Part of a small language model's weights.
Training: a variant of Muon for these matrices, 5732 steps.
MLP neurons of a small language model. Each row is named by its layer, matrix (up: input weights) and neuron, and shows model dimensions 240-367. Each number is 128 + 24 x the weight over its row's rms, rounded and kept within 0 to 255. Numbers have three digits each.
After each neuron's rows, "fires on" lists the tokens most often at its 100 highest values on Wikipedia text that the model never trained on.

L2.up1551:133136109190159135152101156147142145105154129075140129149150145127159158159102150138088112134066132089115129121119120150108204147148112154147176144115156122138161130130182136117144091079117118143117119140126114112082118108156112151124120150131110161083144134141200142151132098116105087152167168154142155104116107152149081105130151157133098169147175118132123127115103144129114125119129
fires on: "d", "ol", "l", "er", " 19", "ut"

L2.up413:139096078204119132108135146111144073115120126113119139147159165123096121112144125085104137121127131156154153148157121108108138134103087124144112149129109107143138119100159135090163102175131113145135171135101117130140104118114153153154079123109122141131162099134125137113138122154156088161136128164162131144083152137097151105095139132169109095132105087137145143157143134113129126092114
fires on: "ur", "u", "om", "ed", "i", "ut"

L2.up116:106111126064103161131148118101104144114125118175088124108154117128126147170124181136135141151136137127122115161132063145109101130101079130147123169194112117147128103145148090114166057119114142115105139158127122113132096123120112105143074139118153076123106139078113125112129145123090144116133104119166122137127118102124128113127129146133094097141118146122119107160110097117154130092114
fires on: " for", "our", "n", " with", "la", " from"

L2.up1491:103053121105118124150125091101120124097131160169128178118163075085128090153144136168129139103078112107119127095097102100085129136145128138132091136079104100150108137137103143136112141123090078141146105108134166127126127091106166148111176115075105094123128103102150084144121116140118152129138128142168155079119151133137159101169148191153080124105122117117128094165132115138147103175162
fires on: "and", " h", "r", "ri", "ist"

L2.up8:101115104125159138160175148126139091118140116099165072130145112143098131165141113121164145172109133143130194176138122078107138142158119124148138097147128126101092151093085123141117108138083129096124123127144155126143158109104121084103127159142124155091118185102084122150157144122120142126137129089155130125152138145161137126092121170073122150142177186106162128134176179149097153133145
fires on: "s", ",", "er", "g", " and", "po"

L2.up343:143128153121102150170148163109121090132126076160127104125123116137121164145167148181133131121132107113136149139119090111183127146144117130125151114129129150101149149144093162162133177086117145153125168172165109105088132136125120126116145094098129111083144129143139114108152165150138149095126133143151125109161108110108147151127152134107110158117087132127057086102107152112175136113155
fires on: "-", "n", "e", "ed", "s"

L2.up1863:105162143101075099165127108102127165174128160148088113126135172140154128170168115093126151163133124096113109137151079116122133167126104135117119166125092141111126179138113107136128112130126105141142172108138119094104134120135079150174125099105095088125100161165137102116113135111138132066124131101121092114133143131096161117106140106140139102148153123138136103133150123120146120190112
fires on: "k", "n", "i", "s", "e"

L2.up1678:133147136143077174140148153138154091115134113145116138137137115149124131156132138123108103147152128144148143106143114131097167143119139141141141148129146134119070124167099117099142097116125147120147150106196150092158060110115156156159130088141140168090141142104151158111129114107136105111113164110154139143133100115148111156137070108159118083101107152116148092133068137129094117116116
fires on: "ar", "p", "ir", "ed", "z"

L2.up2074:119134158124126102133141130133124182093150159132159091137106157132138179152143127170080151119103137109139160126096113123140133116106114135165127101118142103114094140136128120104116124129097119144138174137125125183105092131100136167137143104127099126097092118097130139128129128131112132088105107143153116083129138135090107114161131095159099110136125084138112146134151142144109094134135
fires on: "fer", "f", "hi", " called", "fin", "tri"

L2.up1896:115116088193131130125107119158150070159137140100114097164123111090143155106107142142113127132170119134144151089152121121100108140151144107145103169128126117117144144115155159151149147107101119101121171139109115124153098103131125123142146145149110172132145114096136146112115142114108189108146120134105133078136107142082124142147089138102137110144135128088134127080136155158135100104089
fires on: " w", "com", "t", "mm", "m", "r"

L2.up333:142148103140127111118124117173111137118108132159169113159126135104141138148150124152117128138182108129095142080157122113096118147111118155131178103108150154115120153106129125096156125141175109133104121132146089101115106140160140133157124153150150135117096189132107110121115139162171147111155116145143075130166136129129117116100098141082140129146125116092120154186141142134100110078115
fires on: " (", " m", "-", " 19"

L2.up1282:124107129123175136147119091113134111149109117120084129157153121134143111115093131126121085115089173088116105161132160188086196156166123150154122139084080137125122124138121111124089130138113120125130102087106131100127118139128119147129120127139148116164151139112174138109122120154143106107140158132116106116129164108138122118098133147098183132144179146109088133124140132157081117082104
fires on: "al", "\"", "n", "S", "ig"

L2.up1143:099141095078128151144131126141148182141179097167144098159131121127155122152143091097110091074120145107130111151113168092123128107122071109098153142093158130129131127166111112112146089088137131098122117108138127155144110112139144152109113118144086148106091077123141111114119097168081113126076142093130106151120151149144104147108133115161132080161094125113092134114090124123155143113099
fires on: "ver", "t", "ent", "I", "'"

L2.up1157:143107108118168116179152116105131151073160151111173141138136194124116105112134138114147122134127105145159114104125129127161161138125156147102127118095136087160105189145133105064135102123143129120113151148113118112115119126109149121136108191144091088122112117143143164143140134163107110144134141130104127156134125159105119129109166108119096153116133094084094113129128146153165083111091
fires on: "i", "r", "u", "our", "or"

L2.up757:099136066085172119117135083139103144103130129143097179161097141125141105092140132149149135102154112146084168139148127144115139167112131139127134110113143146145142165096162155097161106152158133114151132123126161099135144151111121150117115108087145145106095136123107108146104089147113121134158152118141115134126146105108101135146155096142151122134160158122118111132083096121115136129157
fires on: "oc", "m", "an", "dy", "er"

L2.up1035:135143129129165104127171091123120144129129117123116147113132167097131143112184119148107131125109107149120127135170104115122182158146078137126127134103118092071161163102144144085104118133095100071101134139132098097145127146202141109133175170109110101134135142137111136131119179107149105151121150125151110109069095150137146099095186138136116145114126146147112130103131104146169095108138
fires on: "or", "r", "m", "ine", "o", "ten"

L2.up2060:144100165111121162137129160093123177147155100120123129137147129149087126121099091153155175110139101114137185142109145135139147160126138145166134146117104111089107094155124150145102134118112095154116149145119107142129084126164137152114122167127143101096141123093071140117156094166140157152114094112098149090136126163152098111126102120077129124169114116124128106157109101104138163135109
fires on: "ate", "al", "ip", "amp", "ap", "way"

L2.up1462:122144124159135114118132130109107120146132107137126133145098150103126142160112161095152150129162126126177152121135117164083165082130157127121105098089124138172148144119157084182150120116127156143139081085120155150115149161138128169104123138128134119174107151151104131101139155124111138167095114140133172119131087130155134141128100094126096124164123145129136139127087123128147171125075
fires on: "u", "i", "it", "o", "e", "al"

L2.up704:108138080148162148126102143148118133103118123149123149153111168133104136164121096116159144121108075103131136108143100114107131122134119131132152148212131112158133179158139079141140144133146162142109096095139110132134111130094145141103128113160111147135062128160116114142116113115136081117176112116146122151099161131147161092089108115160144147207097139132133085153102106135143067122146
fires on: "ch", "y", "da", "el", "s", "om"

L2.up1724:091100127089182133145130172130138158102125108101168161147145134127122131134147147059130148091140130121148144171121119072138150069125117110098122121108137115162131148176106141038137152102145084129114146131140138134121100129107121133175128146127110109090150160114123152128088093114104146093106087118135133168159144121127139099112094113136093129157084128136109151135139122116084135130120
fires on: "s", "wi", "ro", "ung", "mer", "el"

L2.up98:114114154132140155118147102164164144121138111112123127117154129164133104093113145099116134095120094117130113142110151162142098119124065152137113166140144145172132078175121083108161109135123101113095143132117090141121134134151148126123113103097172121094123140113068119147130148085141162163154131140117080152163086147145154092169098112138132076156167135153143119169118149125098102109123
fires on: " of", "d", "en", "s", "led", "ad"

L2.up1931:128102142138139143116122149105185126121161106131144134153169125140105144143145115170097122101122137139132138074140097101154134171136123148084132143162106095157119153086069160126090128119115134133122155145119128126108117098132150143139124106144134124117104124091136138152104128102114091153109154103101136073102111126156126159136101174126094134118142118129122166138119103136143137119143
fires on: "ist", "ri", "d", "on", "nd", "et"

L2.up2017:128155111131144114128160111138103096111122114125168128138145143094123141124126149138150147130117110135091141157106085099174147064106142148108119117132137154138137152094106136134091150117126120163135166112077118122153126140112146124103151119078120101122075105157134095121126160113167135064173126133106118134128099120167148091137165138121121123110130132128103115125114137100152096117147
fires on: "ed", "ie", "ce", "ir", "o", "e"

L2.up207:148081060140115130099113139147120109119094174097138148138131137153135141151123139097125174098132123138103121162142104080136111137125136147138086145106086153091137156131118139138121108099108137115100119155125113137106101104147118148130102145157146122155158108131106161166136111101127149106112092117137079140148145143092130095139118137177139155089101128160135145116168118110152155124099
fires on: "ur", "u", "e", "al", "o", "r"

L2.up697:101057120129094163123116140118102156125129167128136078147163137132170118088109135130145156101143107138148135102123131096128167144159109176112137151132072129105128166106115135131149119147115118155119145116142155123106142113135137138142124136112083165142141149116074167147160119093137142133147116103081133114139074130127136210101151127127147059127133145104167138173120127128105107077129
fires on: "le", "ly", " Year", "les", "land", " Kingdom"

L2.up185:123167161123135123150136119118126147139119112137158085113151161108125160142135131120111114109099157094124170123122122101105144111174132122073135132097171105168110151085124113143072115119145107123129153148141088095100150128133169180108123142159155094137150132113138150113104132102158155114145152141124162089090111148104121105161119113132102146104169092101130152167148166114130108107115
fires on: "se", "y", "fer", "om", "f"

L2.up1367:140110115116130084090118137127112116119172126117117124141113202103132105158185132139133116123091154136140158117122133123121102101153129110121135156175166110118091112150155097102110123120110165095121149090091118095113122161127139148142153117131102138099144131177147093123101144120145149142110141151126102131119133098142149106115133128163117167145113113173105096144150163103132098115091
fires on: "n", "g", "al", "a", "ed", "ri"

L2.up1909:078116109106140124147119136124142127093109071118125166136118141180110113087114136104162122164119098118121107161122123107167109127113183123141162149093141131150107080186143152079158151155130104114130148104122122132145124122138134106124124107129149169140087099115151151099104080128148144107120110133121068130128126162154151158132130123124124133102106088185084137125136150100109119101137
fires on: "ri", "cc", "ro", "el", "ni"

L2.up1356:095062135139144114132122138093084127110136096125049135148087133143092152202104114160145135092107179102131100110137114165119120107108097138111114095155142135116127153126099109171137130139160129147120099128151115095093128112141094123126161125125162136123160181097141169139128112109105168112128102090123121118132086147139146146142094130130110119152122131119092152125120106098158126184143
fires on: "mp", "p", "us", " p", "if"

L2.up19:126102123119137100138128087125143145118126107098128165140143125142128127099140168107116178114164106127134129128158122153121136110100148121170132162151105139135132139170120093115134134145174139135170124080127105139164093095120110142108108117140117112115162158181159127107137106104099118114114129100138071133126117106116107089080101121139106114119108139129128092140103133159050143118154
fires on: "ed", "ar", "ve", "te", " Gold", "id"

L2.up970:109145132120104179088160087118144174172093129163112103176105078155137165081119168135111115097126121126150133166172113140145122124102111157167171122136101112168158125127124100132142107128098168151144137134158121113107164151127188090118104117146173134102095147084103130169127117192150147106107110122113151104125092162121117091134125124087173134138115131049128161143152141153186119089140
fires on: " sign", "ci", " than", " f", "ed", "ent"

L2.up239:114115125098144063118165122177124146157121087160097130131106106123149112147142107108102159114130085143144124126092113098121139124101110180158125156130168155131181122180170141087138128131118162146132110124154090117138141116131082112148058133134159130112144179091119135133144151121133136116127132107161105157147106164144130123120129109111137170154155147165106171166137123147124104088143
fires on: " 19", "p", "-", "ol", "it"

L2.up1965:113114167178139127119152125120114128091134113066151166175059105133128148129120134074141135112150107152113161113147122091143134161104123101153114137160134104117074124091156112155122138118129163093132162096096142118139095108132128164151125131107133081140158101136109116105160124117120120092148124155113116115084132151106120111120119087110134125168160123106115091121097167148138094160139
fires on: "a", "m", "mm", "f", "E", "p"

L2.up2170:128136111159180091167158163108192162124161112152090145153143076154078131105128127125081115109115125141125124162101088123188155121108087139118110098154096151147091132159140130167093120159147120132143123156105097152132143136127152155140144120110102099119114144157096137120114127142104096131111142109147130138151127131166140121124140101097168137091142100156113135135125138105118128120125
fires on: "al", "n", "and", "et", "ach", "av"

L2.up782:121108067111126102133180088142151146172152106043144128153152130116109136122141109127150135138116109121117099145201141138174136158104145155124150118120065118123074128149117140117127147122150131150125123137164108141133136142107103105090136160103141106120105140154128138083095175147146106073130139090112103099172105105120115131117170184144116131118130136108108114121079127138146159117141
fires on: "al", "ity", "im", "k", "ce", "na"

L2.up1927:079093161098137085133163121128132124094140110115115100128096104150104125134154138136117140110095123156111093154130160118093156141127105122127117072121115130118173113133138133099060139087125066126163130130139133156113121150100111138149133119133113131068094113112173178099091143168150116147114157149163167163130082114128127144135148122116102098126166127138108134109170121139149084155096
fires on: "er", "amp", "ca", " of", "val", "ad"

L2.up1421:131095089140150110122116097158156098169126121089136139111093142159125131150166129140110098138147150159105140097107143139114153123140141147094120111136111107125149104116117128145136083126127125126112152147116082137141108130131129143132172121131150088099196147125091133107114110119169133139163123153153133127099164094120143160138046137096160110112111095129104104122111130117175131131123
fires on: " War", " Air", "il", "ul", "al", "old"

L2.up1783:121116108138121142084161112147102097114114112112108107129122124132177133125103127116119134118092124156122118135134148121122138114155155102162126127178099132161137096111137141095178135105162135123148091144074123124105142187111068167144143113090135107112120107125176150124146099099155121144129091133109142108106078115099115158099153112148141131142118164109185155174179125134179098131152
fires on: "w", "un", "up", "au", "ang", "now"

L2.up859:141132158110139153135135169101181103128126128144133125119089146063094128122125136149070124121134129097132140121139129102125111114192093127128136131073124096123154151115153123086093095101136139150138142131186148133119177123122151124095151117121120104126124141145127116189154173166109177123111136170122113144133115163121163106146131101116071114101123108152125154159092150145123141110118
fires on: "'", ".", " cover", "s", "n", "ial"

L2.up689:163127116056138146159140114155164172160123126096155113131131123120100077128143134147133116156120157154108194094131102115150171122119129177127117171146105145132169132120104181121155144142084133096120142134141102137102119114151163089180128112120156136101163100091156136106137103122136142165099129144127135157142168141117101098133142097075135125138130144150089084144110067125155164139148
fires on: "age", "p", "m", "ure", "b", "n"

L2.up1321:145113114144149147105132123127129115150139111116104144149118124125143091145137157153114079118131130145146107140146102112125119056089093147139120116157139147125115131118092170093137159128106135125138172112091114138146139140099127147088088116142131120098124105117130123090134151164174106151111166156140136150130116110108124113151109121118158148130092139140091096145097147129079176102133
fires on: "and", "ill", "d", "red", "s", "all"

L2.up1441:113132147163112153081164116137123119129112175141185138162143151100046138110157111136155105129143126122119170157105136086117146140113144161160099122143104127140108139158111136147126075068122121165097080143104127111145128125113135122137106127122114106094172119129106125178144130131118107129149132094150173138132071137157098117176103121098146136139152152112165088138127105181107139130132
fires on: "==", " ==", "ri", "-", " and", "po"

L2.up2260:112093153131135101143110105088086091154162093129137113127131181165113109143126122102115121125136145068105129146120129148121154131142108111116130121146143110091136110132121134115091100099123174149121112125135127106133121146117136125110125154119094154162087154137094097165090122110167129104199101110121129178125112142136137152077130108135092163121135120168130112135141102143136106191164
fires on: "y", "on", "om", "s", "re", "mo"

L2.up2091:130075153088111160145139122113166114133120133160140140150079122110127128160089138170175124140112127118152095143112107121115138101151149094147126155086150130124135137142154140116109119090135080109112137108128143127117113144147127082129114104133123104106156095101102139145139113125097098166131125159120142122141114103092146138122165135118094139122119151124151135183097120137104143102184
fires on: "cell", "air", "hy", "n", "'", "ction"

L2.up337:126100149115118114134138108080062117125122123110132095104159109118156154167115132095132121158170069081136120164102086140130158115107108143129164094116123152098106120116133093172132122138139148117159116179135129127169141181142128151128117062073113126094091124147112109097111163122104141107159119161119163100138096119117132122062136166122103139133124119149116084125128176137123103130103
fires on: "th", "-", "us", "be", "ed"

L2.up1413:151112129107077141127160149106192114153101108114116096073130100144111130093138136156105120157100138109140117113147120157173126107123143136165115129110102115168128133114115131111136126135129098123123123140128117138124153092137172082137112107088181099115153121146138151132136089137176157109153133148134118107134108128184135119156181119145129113132118119153103164110110109130122137128134
fires on: "n", "mon", "m", "c"

L2.up2148:095108104159147144119122111115108120092152124139133106166119143099125170126090138149127131161101099119137132149142129167156156149156139152104109138107089122121092166145150111125110112100145134137124103129167134132149106147143140114117093113118138116115124134111123139159152135083123145150159148156152128096123071122180101153153138137165131147182126148170117152175140109148131090151139
fires on: "ver", "le", "row", "um", "er", "ol"

L2.up1405:168147103133132128135091137138104180145119102085082104173155097152164104112124139138112165144108108086133143149090122120150155167162134153150097158125110139123115182119122124171120144197155147110112119098106062104107117092117163108161112091147145131083099187141116135114135113168132144138131126101115146125115125108110104152130126132100129146130106115166117118121140127122149129087101
fires on: " Gold", "old", "ol", "ve", "w", " She"

L2.up2146:088139137134102133135161125119116161127101135138151125151104151143142136115113156123169140159130120115171122142116116136148098137162123116121133136128126107124119147132161119116158122129176119159152098105117176123071146171141140127137111125137121130101109123148069125107107121083128150124144139149120137129141114130105152135095131165117171147117149125129153121104123134118092164113154
fires on: "ing", "king", "ce", "er", "us"

L2.up1988:132123115107108086181153157121113154115102140119110144147121150138094140170175160118102145113179077120100129122130074094176099158162134113100109152192109134150138136102139105120143159145088137119116108109089109110126113134148139124180124138137113119143105127122156135135123156111122128117168146152129107174073093125129127197156150107141142106149120123148113136101143168154166117137108
fires on: " was", "an", "i", "s", " were", " w"

L2.up1016:153150139131130100144129130095126155129150156140096117126107124142121132163088100128096132144110130117148138117140146096132146118166168155133099132124114112127141145138110085090120067141099148159114104154104100101075111144163138130087129125146105137116131134150082161200138150117137117103137108183138090093121138197134162157143130093114131079117113099100101167094122154136160146158111
fires on: ",", "s", " of", "),"

L2.up1102:102145092166148154121172126165160146087129150117110098116147132149140130123100174153159119148118109133132178135112151139082145168114114125141089131169119113147169109147179109150178145108147140120129134107102128112093077138157169115107124119086153141148109192131108112101086118136110108163141114142119149114108086124140108079125114147110161092107100141100136129179130125125107105133088
fires on: "ar", "ub", "The", "b", "g", "ig"

L2.up138:155153072127147140084100089126167148127134154118157157077176118087131108076138101133151087140121149156171159110102085155110146129155118139140152135133101140113136093073135129091137115160181159112100155122136135093089122121161078121133130143148131138132064147088155172116120166126113109137160131127137138101123085160121116125136109132119133164160097134106106102120162116184137139057124
fires on: "born", ":", " in", "ed", " until", " 19"

L2.up1689:126127075156076131135151111130139134155149096085136132130078114131127106127100106150133074080161084130130153110156163096102104110105155133092097091169131093132110124133143097135174149100111155161158142163076137107103146140153159137159125105132118114109143142077134158128101163133153162138149102122134136154157174106086150114129113123091107118151090093126159144131108147143165167132111
fires on: "d", "ed", "ing", "'", "es"

L2.up809:107106120127048139114134153131053156173102061155110135129073145135130173129133147112131149130123128097111120109098112141190132096119095162125080093120141128132198145101145094071152152137128096102152182118100139109143101154112124164130152132116137111089132114124143156158137159101089148115124135098126138171144158140131093110127155148133143115128122142140155138160130122140152104139109
fires on: "s", "id", "us", "k", "el", "i"

L2.up1244:112115148103122170100139115137110070086131093105087103187144089116135099127131168121130105128133094125106156141112105128090118088150116125143084159123119121133107193141124121131142129149115157103178128113132122098170153126150122142146136100122132093146127161089081130143125146128093137150094118126144127122098124103139139118123106118113136142132116113161133152098107080143144129116120
fires on: "s", "w"

L2.up1056:094093093095165150107165115099137160138124129138095107108149093106093119132099129132138156102150153142129107132130111089161142121112144158109125155058116156098101125138139125141133125178148123121101140101135119132132108089118172095117114133177129131153127144132111124136122152124112132134123123158136132143156097157116083076104126170125116131138119136160168120062136134133127129118074
fires on: "v", "al", "ig", "g", "e"

L2.up1897:078105106068120082168131150098143084153104172159151108131132127126098130124127131125121111133123103118092146105129138091129142098107133135139108144172117092131082124100154113162109105111148116142115128149122123141149159092140132136107155148116127101119106129122160159099138153142109126141113135116127069179189065164139153135103141119170124076164135158137117115084128122120150109099100
fires on: "s", "r", "t", "em", "range"

L2.up916:152157136105100095132131093160106146107141113108138119152102107170096137122099110118097130103161104134114118112123143159112143110154149115145109103180162112107111110126118113117176110107128111153098125129130121141099125149096143191130159112113125159136149125076130114117126127135168111141078161124137152063138149088091140157142112163099147130186100126112116152122149138149206080135131
fires on: "ed", "s", "d", " received", "t"

L2.up676:164143122140135060139113119124144157128154147159122192138135113123133131147146127094083122116153143166087118131118124151095124134120116123086099097135085131112140115150132111132090155156121119114101129151097123127138131099097139155124119107121125150170120124193143115100096097161117130097109105117082143140151091136143150103162161126131125089200136079105135130115104157165136118137115
fires on: "al", ":", "d", "n", "ro", "und"

L2.up654:107092157125114128122151119103170091099098129095120118140157109120159147131148115123113145104125189180124122124138132157170132095149119124125135119146102124112120133117134146145145114095166131126108118151143151137172138122121186144139161099119089123107106120131102147082148127102117112122106136179155112086150126203098118138149122094126113135133137100131110109087131107139111115105083
fires on: "ed", "te", "ted", ":", " –", " include"

L2.up159:141150149134123104133160128137115162145128168167132079141103120143115172101158143120113140099158138130113124117117104129065126124138128092096128130138146105102149133151129078107149091140079131129124095094117166149128130131153164077138128111088115123080107097151124148140143130136164146128110119154145115140144125124093115090108125130096199136130139138125112148119167103106107143111145
fires on: "ba", "vi", "al", "us", "ni", "ing"

L2.up1688:099108108167104187115147080134149110144129136151113169106144140116113161097126159137114128147106090124127129127135091170089143096141108146128157131138124129172128127111121134145160100110141147156101155173093110106125138140131134119121152115102113135134131105106158078115087177111144155110142121082138108065152098166138123112157146131152149165116127105088124102090143154114092076106126
fires on: "x", "ed", "ent", "ish", ":", "ach"

L2.up1857:099140116139118114050154123087161149124155147112134128127142137101095136137171121148132118062151118142132132116113111147154150104153098166137125143152169133169142087139113146130131134136113107160127149114139121095092093125141127164167140132142150154119160087127120112110156100104140117107126086148131111104122111173125139148119122125128087130163140077124126051120143138112102126136088
fires on: "te", "ri", "g", ":", "po"

L2.up234:099121096151159144137146136118068112142150091146094105109098144128133103130133162151148124092078102081155136126165105124137158099100096136119114157180114111130132086159100089133139138150105116084103124110162147103156148132130136141101132103070093085121114111124097119139147138114080129117105127118158135095153110134138082138128083133102110134120114113134135115132121132177129140098063
fires on: "s", " 4", " of", "kin", "ven"

L2.up707:123130158103111143103132162107149098152130127110111128168132106120080158133094158131125139166173144116150128132157124134107122095109126114123123119092148148116144147131182098173114168104121117115165073135153154133113131077169161119134097125140128117121129139091131124113109074143156140135118105107136115100109111122135121127090105144168111086164070090147136094114118101106131148198148
fires on: "it", "al", "ron", "ar", "ol"

L2.up1093:140127104111089144104148119102164150159107076096098120138176144140158168101142142117109160112115125132122131137142127160136120166117140125115110170067106131115138128159125122110124123087119146124112123152114136146132095104093145091143133159141091120136107100104132117122131141118143114125080141164131109143156101102176162097110148130120139125153125140146124151111129142113142120144119
fires on: "n", "vi", "c", "m", "g", "av"

L2.up691:089164114116131132130125091112087133109100095092096120121137128125136149140120165142128116173114128126066165149127080125102157099099166115114087124139123111090121187133154125137173141103146130089152135115104146157137140115156102136138136082159167186104116110121143126104122137129084124072082129203133086062119136128111118145101108139110105110097065128126096148108171138110115095087130
fires on: "act", "th", "s", "ing", "ot"

L2.up1884:122123058152139139183160110100091128094129083130103090103162136130155124129137168137112160173137128138145156079146141137084161140114145117121111124202145101169192118077137122116138128145126084129140143123132115110153129184139207159104131132114094130115077096139129096121115098101143108149137108135151149087129138131136111136111126149148137133132099119133095154151147125138132085110100
fires on: "s", "ut", " of", "ress", "A", "ult"

L2.up1020:118147107163142145094135118108131146130129100147092130124160162150090099144129178086174085111163107150094131095149113133078136125155149121146126111124137137100145163129129099148128155097156128056096099128135128131151121131140087123121146146108100139130121164109152143124117130063086144119201118167135128105133117091097092110117102123104155127130078127133126148123098075075093138131143
fires on: "ar", "or", " Su", "at", "ur", " Pa"

L2.up1619:075146112103119089093143100136141176087168103118115134169074132150169075120175163170103127107085117102120108144128152127116124114143110170102148109151159162096116093137130133162105140150139117098092153111113089139189115099139134115089069130103138098131160134135120099130138106109149117135084164153136124150126116112096158100120123099164113078117125098111113136134100132165125104138129
fires on: "st", "ist", "d", " Sp", "s"

L2.up727:129137111136123152159178149141094112155137116131161116125104163153104105175134104121090165162131123116088114099176153114160160135136089152163105135132144146133161157117137146150160092128108090085086107134132101137128129112131154141118129077135129103126129082172123110126143148114135118120174110152112133159104144137113112136126102110133131156157161101158112109146117140157132161089086
fires on: "g", "er", "b", ":", "id", "f"

L2.up1506:113102099112130103127108112132110120082130121095119092151131151175119131131143112138137125109128078119102090154165149115164114097144125139188088123147152123128160157069123124120106114087116143106133173109153158126136126130135127119162138152149114129131084100121138152125111090107148145157152126140136130103110084129136086158125133138149134135127131126140133143155117131141124092132110
fires on: " a", "er", "A", "s", "ad"

L2.up2144:111122163112148145109137115154144149096203147155112126154088138134174128116130126118132113142132140124128112140114133120100107145133141122137142115104156087111130136140132110116106109062133141094075116094123129147153111119134101114104147125128115139120144121183102131132094130106112134110122067191125092137093143138149142130159127120165150140100122119105183108116101129107118133120070
fires on: "port", "unt", "per", "spect", "cent", "form"

L2.up2141:106150162117142155142114187102138133122132091114111151109132177113120131131163065129135080110136143174125059132146120114155105153132094130115115149111152126164129141085140150126159111152154121100163131149119159072128090111071144144110114109122132175123119143149135127124068095138126144139150093135129143119153116158129059109091124161147129133132139119090125130131111126123105129143095
fires on: "le", " before", "ce", "ly", " when", "o"

L2.up1466:098148142104077112147171142117151163068144114129107125156122072102143133139102172114115163127131142107130113151089116131112117086117102095119122124119139128129090141115133125119133126115133133126116160086113128128119103113139137147136116115141114097182091130127146113113126151117136133126144162196102180140105127185179117128129125116101196097154172109101096160136141148125143024092153
fires on: "th", "y", "ci", " do", "ball", "har"

L2.up1021:119143118108079126131125123164115174115203136128120120135127117132143125148141147184152125138135106148131146073118122108147129163105128141133117099109123135147102135126066121127100128175130159135107146162183125151075121132141122099108108082120099113102174115109115097143131121117172160140115109147149159149072146160139156110128124120113115097127108131096052125112114147152123127140113
fires on: ",", "led"

L2.up422:148118137127157127116121140119108128134141114131104125117118088077089175123140080160120143128140159123117121115168147151140107179158089132147151106111115125111133122125135079122106121127129115105088084180131098177091125085163164126130158097148110122139113097111139112130164173106129139130112127114180135134123129140111142121148109120159141158144130115146134094177164124133096159114089
fires on: "ed", " as", ":", "k", "f"

L2.up1618:074117133137114172151136106137169111132074122099117078124155117153113145121118100148150114113092133127151129167118152118133133118155121140092170109123143090162091094141115132098154125099133146101153100153124101138105134123153172101128183100160171162123138107100149137139134128136115148147160131120087136131114152137133096155137156163123145123143149111096089121124083155133117137105148
fires on: "ade", "age", "ad", "on", "as", "d"

L2.up754:089136151133109118136129091107144113139143109119107158126087078171111153068132126112089165137110122111116138141116125117177132129110105167136179150095134109140144152133121175069127129104116115115134129110161123098136069124134104124110150168105119122147086113125120121148190102140083109124117130092111140115094092154140132079122128134110133122117140135115080112112160121132162121164084
fires on: "k", "r", "re", "co", "tor", "te"